MLP neurons of a small language model. Each row is named by its layer, matrix (up: input weights; down: output weights) and neuron, and shows model dimensions 32-127. Each number is 128 + 32 x the weight over its row's rms, rounded and kept within 0 to 255. Numbers have three digits each.
A block is one neuron, or neurons of one layer that tend to fire together. After each block is what it responds to, as a language model described it from the Wikipedia text at the highest values.

L7.up442:122116120125108083123087143171124158157125119142095148087135121108134133140154094102124133119169150164147132099112134122122154141090096172121060112098100143114143167130093105171134094092143140186042111168151114066131211148133137176166140149125187114146126069117120134154128118017126090050
L7.down442:135151131175145132145127115169161126114079128080131134092160124137193143107185112101141142096110133117122100157117212098103109145146106107086118138089070129090121128134187144119147152130096128139112166192194100106135099118159114168154157108102125052172137139135150117099089118096123153113
L7.up945:135131082158123142080109198107103097167103117124092080104185135121142146122170163177144175125086133161102177170114093149142168123146146112159167092101124127092130139135182118124124119159146106141093168157153157118069136122172193148081127148143078094173196160159122186129163130073141152049
L7.down945:063149132086146132092157104168123160105123126118109093143182126119146091130146138144130112145136096072134142173110182146106169138106105093181150017130177080120114159124097145144204095138120158141152146164108105107093084161177082106113124138110174138126102113144104166132113091136168091101
L7.up1568:170148148075086084080127118017145134144100108102073077155125115089115094124134120180189159105179110118145190138144075115092125181103074142183153124100135136117159080146159118102127155124126083146107137120133170072132162129136142168163141110139115064124100153100109152100130141132128120067
L7.down1568:121117111158129132104105098114142076062139095131136152099140140079120123125185142096148131129150160063131138114075161168149133176114104193112126149114101152212153144131125131112165174145057092124161154186042137127165104071124150093122169157113106187108167158161133101116131107118112164083
L7.up2241:137160134128194076096138193178159176092116122067078181079131099101108167133153101165178183105113111165138101132161119125069110155134167141159159112043124126107180131224104131161158107124132185086110114096149153120166097149098163127119167085139093125122167082162214157080107098115165127133
L7.down2241:069125125115171090108128139080134087116092105112115102143102116113093179078142143132128114204119151132127162134072128131137158175153111076163121161118089151165106168117129119106108159143139105153103135138140143162121083132167138139108105124058177134131181160132120132107097138092109152089
Responds to: Tokens just before a named event, season, competition or title begins, such as year endings (201|9 French Open), "the" (the Eurovision), ordinals (40th), and table pipes.

L3.up1749:138103125128121150123140127067147133126111159143118202166140104110158139062123175024147108086103107068121135163085167145128177114154146106111125131094158135105123148132146116152169145187139103112150136113131116161144084149153116110122140135126142132132095174066126121156088130092117110093
L3.down1749:101091101134152082138136120062115118123119182124124116150091180104165099118133123103088143064162135150086133112145158067118131193119154160132158172062087162110157119189122137136121153076191079098129094146075134151146136113112155145171170129164115102149167138045087114147128137172149123124
Responds to: Perfect auxiliaries had, has, have, having and the dash in year ranges such as 2017–2018 or 1817–1821, mostly in biographies and career lists.

L3.up1729:084133098109140074101112134107084144110149084134150128171118193093105069082087100139096120103167126183066154122092070153085097137095105125096070096114127109159103111169125118113106146104131123164143155108160146113207126100114152095130138173110165124153105150121180107079100115109084124132
L3.down1729:115096107140146154112133126149163102153175192085164080154128131092128104128117107147103165152119066152089173205167106084134126062152091106066128134082093096085087134117125121124093082134056113157140114142166114102173132101110188092135117150121187138158103093203112130163124128129135109194
Responds to: Tokens inside competition, season, or section names in Wikipedia sports tables and headings, e.g. "2011–12", "World Cup", "Group stage".

L3.up1009:139169112111153147155127121083157143154106142067124109090072115138062144111173079137115112145091175191131137052166162099146103118163126126116100203138143119139102156075140102122139141072135108155109159103107139145165101063170125121169131138110116132112140190133151172029158129169114134133
L3.down1009:119124084125192090103142107089165137172111137103109127145151091108171150111180081129084153168174140126175175149129112097134140175126174135142070090139136151185099170105153125086213108129102150095139130117089117144142147026090129132108101124141129115160139099149120091129193115172118104104
Responds to: Demonstratives (this, that), ordinal words or suffixes (first, fourth, th, st) and "of" that pick out a specific time, position or item, as in "that time", "50th anniversary", "key of".

L6.up1285:167212094085189094129177125117118166163081119100090160116121068135146140164144091095125101159127068110094141093065118125157110146093070129156120119100104143101087107138156094175194117149134176066160145119159120155109199094180160124105112060164164139087094137135082163113189152117110136093
L6.down1285:090180078174157165128121088088135093153110115102154115115053155059228158100131146154145150144139210155101084129125165132124137137124060087151098128150098129097131177173141118137162137166119099170131092088152076114164094102159172097106158126153098202160146113117149139086181113157148078110
L6.up1512:157173176118141112131059109100098140153127167122089154103195116115177197132177110122145134138142134160125136128131161128150151106137124096084119186101094142122038183103137061092115148133184161239119104149096118196099143095108104092159134143072149120126165136090129137117114142186097114152
L6.down1512:146131077098085168158127137081120129116137155168137127084167124138171130120139160147202137116054141077167188114110146068111135160148125148106107149099146050094171140168136102158121186098129129129102117079139154140126137136184191187082135105162133157128147073153149119145174076068155131099
L6.up1836:122155120143163069080120107151134125094082134131166152134175132096085154172122109093110143068113090183119129150171140136124071133121212085132128193109128136143182090142139112144141103148069124182132175108140136139154192112145168121120162132118130133106085138085169178140087108107098145111
L6.down1836:126137121155105115127116136133082137119109133084146071117145114114118190161120112111176154130204111136071180148114119108089146134153115107109128123075137130166145115144126164130173178138140153140153098082176143121220137149102134170111166102167210135087152078135135100157131104099101104136
L6.up2111:176131125104131122167047096112100155132077123098122136084120077146142092125088163159117152129150158135165209195097081143081094165109033119117137146060141092122124166145174106198121121127138128098179130130115155141153157120174141135127141151107162185095123132138122140105157100148145120113
L6.down2111:085121131121162144050081146107174113128058166125138093109119086044143104116144086150129197159095150124132129163079145124164113125088050135137142148102065107071153188166158097172147130127102134126079119127148140102171101125095174116071142100146162144101154105122111160135187150109093120096
Responds to: Ordinal suffixes and ordinal words naming which edition or anniversary of an event is meant, as in 40th Alberta awards, 92nd Academy Awards, second title.

L6.up244:087100108137139129073105137073152114072183047132170132092144137140133134120195123157066141113140079090159154112093153147158160162071170142155101136139106161106088111133153150150156117134096141121089132071184197151168134118101135159121164101110170091195134125105111108121110087107082150063
L6.down244:086147141177144146120129116141157179083145058190175112152074142153174124146138143138101126097115140084105129161142117128152102129162161152129124180118063122147109073110133120137145117144119113107117075165114126123084081136140173181115074139100114095110126119138137075132135128156141105095
L6.up617:104117094109073129078138174099147084197093074113122127129136162161103148116133127119085167159127110109168082110160093085122080136166146101065117131228125147152125181141175105161093071163148104133127103128108067166082146136082120132099149123149150162056102137133079192144112174191141131117
L6.down617:139117119136088090082135119115123105113165144132185103132177152152106148107154105140096147130124154057074052158108158136128140101081106126094130077138108108140115102082145111098152135146148087151157136123067056091136117141074127121087152100057158165131127134164096222162149155160092107150
L6.up865:154130120058148115106095091142162081142165091206068190184176111173121128160154194132114117120175088187146118140115111113137160172116130116167186104129090128121113071132114160187132147163129104119137176119140162113138148103123161146127080085169131119140177180169139154144117090181146141107
L6.down865:147096109128132150143158157121105203088148105141139095135127129155156176165094142213162155172103106088140183214114133191135182112101112126136133103168139095123075053171100159084102061145057160145125093089053136149086126177112111147118118056046106087172137127092138128147087197162162144158
L6.up2059:123090108116103130132087048129125097100144100186176185156101114082206115134122118122091093085139173110140165077094101108144137145096077104082155125151152102103055118146201184160133142138135105127178159062160074218154136127131075122169117098080141085110134177135129166128156131086183155104
L6.down2059:136101131116134111080160140135113167147137096101128133104087151123088127119142166166100119166105110146158137167159201190168093140123129099077144104122164104169111121180101137140138140078164138175089094150086188098121128115111150165141128144131072100158122162104129176209192137155127070136
Responds to: Punctuation, pipes and function words right before a number, figure or outcome, e.g. "median income of" $, "Punts:" 405, "won the Auditions," which…

L7.up1741:096077088141159127146116186153148068132169109154141105126126078176075111121105147118107102096078126132095161122172097110085130132092103133121161199109085191165123139118098169153116132172105104087107117104068144071144188100149192051156072141123147220142093154102084154117113173133076114083
L7.down1741:117147140127106107177120149150138130116159130167109132143130159132116086150126145112134138092181125116101146141083143149139210151090094144155101151101149148117082108080182121126151081121111157081127098102117178164166089159139120171117094197127165158093087133173126088149134126156102127134
L7.up1828:139087147134086099128121110104148133130149107149140123139100192044190089162124153132105125112104145071098118077108104112088128156155082097108128081162174103074140111194137102123122157105171128189102181124132120095030172150128144116127098138148153170098085119102171125119124165178113132101
L7.down1828:097136116146112120106131150124137126080137142135114124070185140092147156143129116108154142106138178112130077084111130042082133134128102093138100105135186162089178203075194076160099131123132099150116141186056168112146155112130087125177151100181125150138111075105151129177132178128131191122
L7.up2379:079131162162092135116151121132128141116111151119174131112065138139135130075118162131150121072135158098121155172148194152092128170122112072122072105094131144123084117164123149109073105135139135196114117176186136104103138144080128142122124099161071191168128090117149119120101121151099155089
L7.down2379:146133092122143102143153108175107134127147178101174173145113157155167100074108137155097119161154218111110147106119148163091127134115100100118059130100120139151094146119125186145115124084135116100117138195110094080144127121077127108127096139158152100079144126094122093163116148157057121099
L7.up2488:078152148155036122154172069080064151203135115157072118132121123120156146159124096133116101151185133129084099119102082083150147110111124149152153150119113168122134065148130119124110131087205103136141124138106155161098081170145117093113111069094093081112155147160146095073111150129122108095
L7.down2488:061103142153125110168141098132124082167122144153195090153121135137090169137141124148129095147130119122185107084177121108185131152088099148151128087101086090119169125099174152078120123092135137121103105166099186146094190151065074155117143156137147118087097070035162144203106122136057184094
Responds to: Auxiliary verbs had, has, have, often after a subject noun or which, before a participle such as been, led, or gained; also could, would, can.

L6.up369:175125168156171114200118137136200078096134122109128196082140207135118150143155100175138086136188168120130110157116091131123104175103110137106142140104155123098087096084120149146097174130156121166143108129104117138166127166124155100149143157133113124097164126148133150126136130110112204117
L6.down369:084114065139154158175107129080087126190115129144123148100141139151132162157074141157144152107123146164145120161126123094161166141173103119134103172139092102112111110095099130118150154074097134113074135166118135096088177103122147137120161144063139167067124112132096102104133091138075124129
L6.up997:157137107170130176134142179208078172142126136121124111148159156177096128126120143080130153093095158090140145117199093109066078122075084151140162154127109118128125098110133132164102127150161106076092148101119124093096154216145205100108109131212133132121085113086122105142057087154117127114
L6.down997:180120150097172104152114124134119132167151146170120094157157130058108190181087171122166108062104139170133111137145178138123163179154161139099103143086143136134178153098162130137109110102148125135092132134141193142210163179119113132208119095128104082103128149170098155144137086077171106116
L6.up1309:162156150135154152164152156171085125146144145137160163161085117106105100141110156101107181155170158145178164143138111064168163093075102109180117116081110093166165134090092149153142119133119090077159128148148135103163112127122151121172149148165131140120126119126152116155106142129158180137
L6.down1309:119130084112150141107072154127057137154080106123098116093149170141153114156138163147125099122116133149105130125147136068128150174114181120130152121149165124161142184139172099127133118106150139083121115196145117106127182164124170111128202129158057104110152097181098144120127099115145103151
L6.up2306:175153132115150108118149112152173143136103176114164131152134156176144176125114147059137121080154159176081148143139087116083172175143071093106141078128122096116141186137151036094104144119176155140127134112091114126148145162149144109098166157126099135113141122079118041149106090133145131161
L6.down2306:123144081119127092096149153060151098147159111159100056104146159115174162138140149174132136096143108113095093042173159065157125147110122097129105170136158141091145128141151160109084099129164125133111113147113109138112122120081123112131112167213121152087173101097098098107143163139075185113
Responds to: Auxiliaries and adverbs right after a clause's subject and just before its main verb, often in relative clauses: he had read, has been, also won.

L7.up1945:114116148176113153153145148142143138157112132116104091090169124157143145070077122111145163064187111172133158157190116134095157119121158094113106138082095154117139096109178255094094129085187103102089109114081124069125113049192144133131144186127168107129092190152115212098161104146122082110
L7.down1945:161162166147149145156061125155069095132189149099079138137129065078176102186138095134154090084080130141121093119090177116129136095120098110132123096109129097070167111125161151165075112202166180125111101161094111171082099125105130152096119151104079100144207107115104171159164184139091126099
L7.up2030:131172092161128070149067103088157078196181092130058043133198153147148167118174138186092103116105121113130097116120034124134121156137107096116068095144108111094148120132154159125100111123135090148145096152093067102085128126092135082177167175115116116126110112168087177068125077182135072112
L7.down2030:149156128128036103099100123101150112140133159157116150109144153120086136083171183172166088102113111145098107126146190095083143132183113126124107143106117096133040077178171228161160152170123095162157126085095174193172091163172182178151153137096110071097116147166148133118141071169124148133
L7.up2472:096160106129165150147135131131113125090123121093084139132186079083114131172103176117113076173110126106116175090094106097100114218138140089071175106084141179126147124248130142128126083128107078085141096065101118168160143114155111114125137128149108181160105097077182176116104146195061140092
L7.down2472:139082147079095152171144120133116128125178109180136163170194089087144205107101185136144110143119108129104091120186140087082141129123168114104084133113069161167169084117080172122118104136140097115082151108184086118130160157104104125080120174099131067167126080126101176129139127091141100128
L7.up2496:125127052094132113176133118104111081162137094137100156140219094090087100109117046152121147108153098095108110114143047105149100130185087125089151091117130083118136097156181167128142136141145058111171072086110149185099119087160186128164116155104135063112150122113064145153122140164087106144
L7.down2496:171151122079101136172136076117144138178175132114137101146156118105080119138137160101130161111127188130154093153074151106109160122133105146102151136135126109133122112171157175130119110183120123166171140105098092133150106134109133121110110144117122086168090078143161126076134142157132177136
Responds to: Function words or table separators just before a stat, rank, or result in sports and career-achievement writing, e.g. "was" the fourth-best, "for a" touchdown.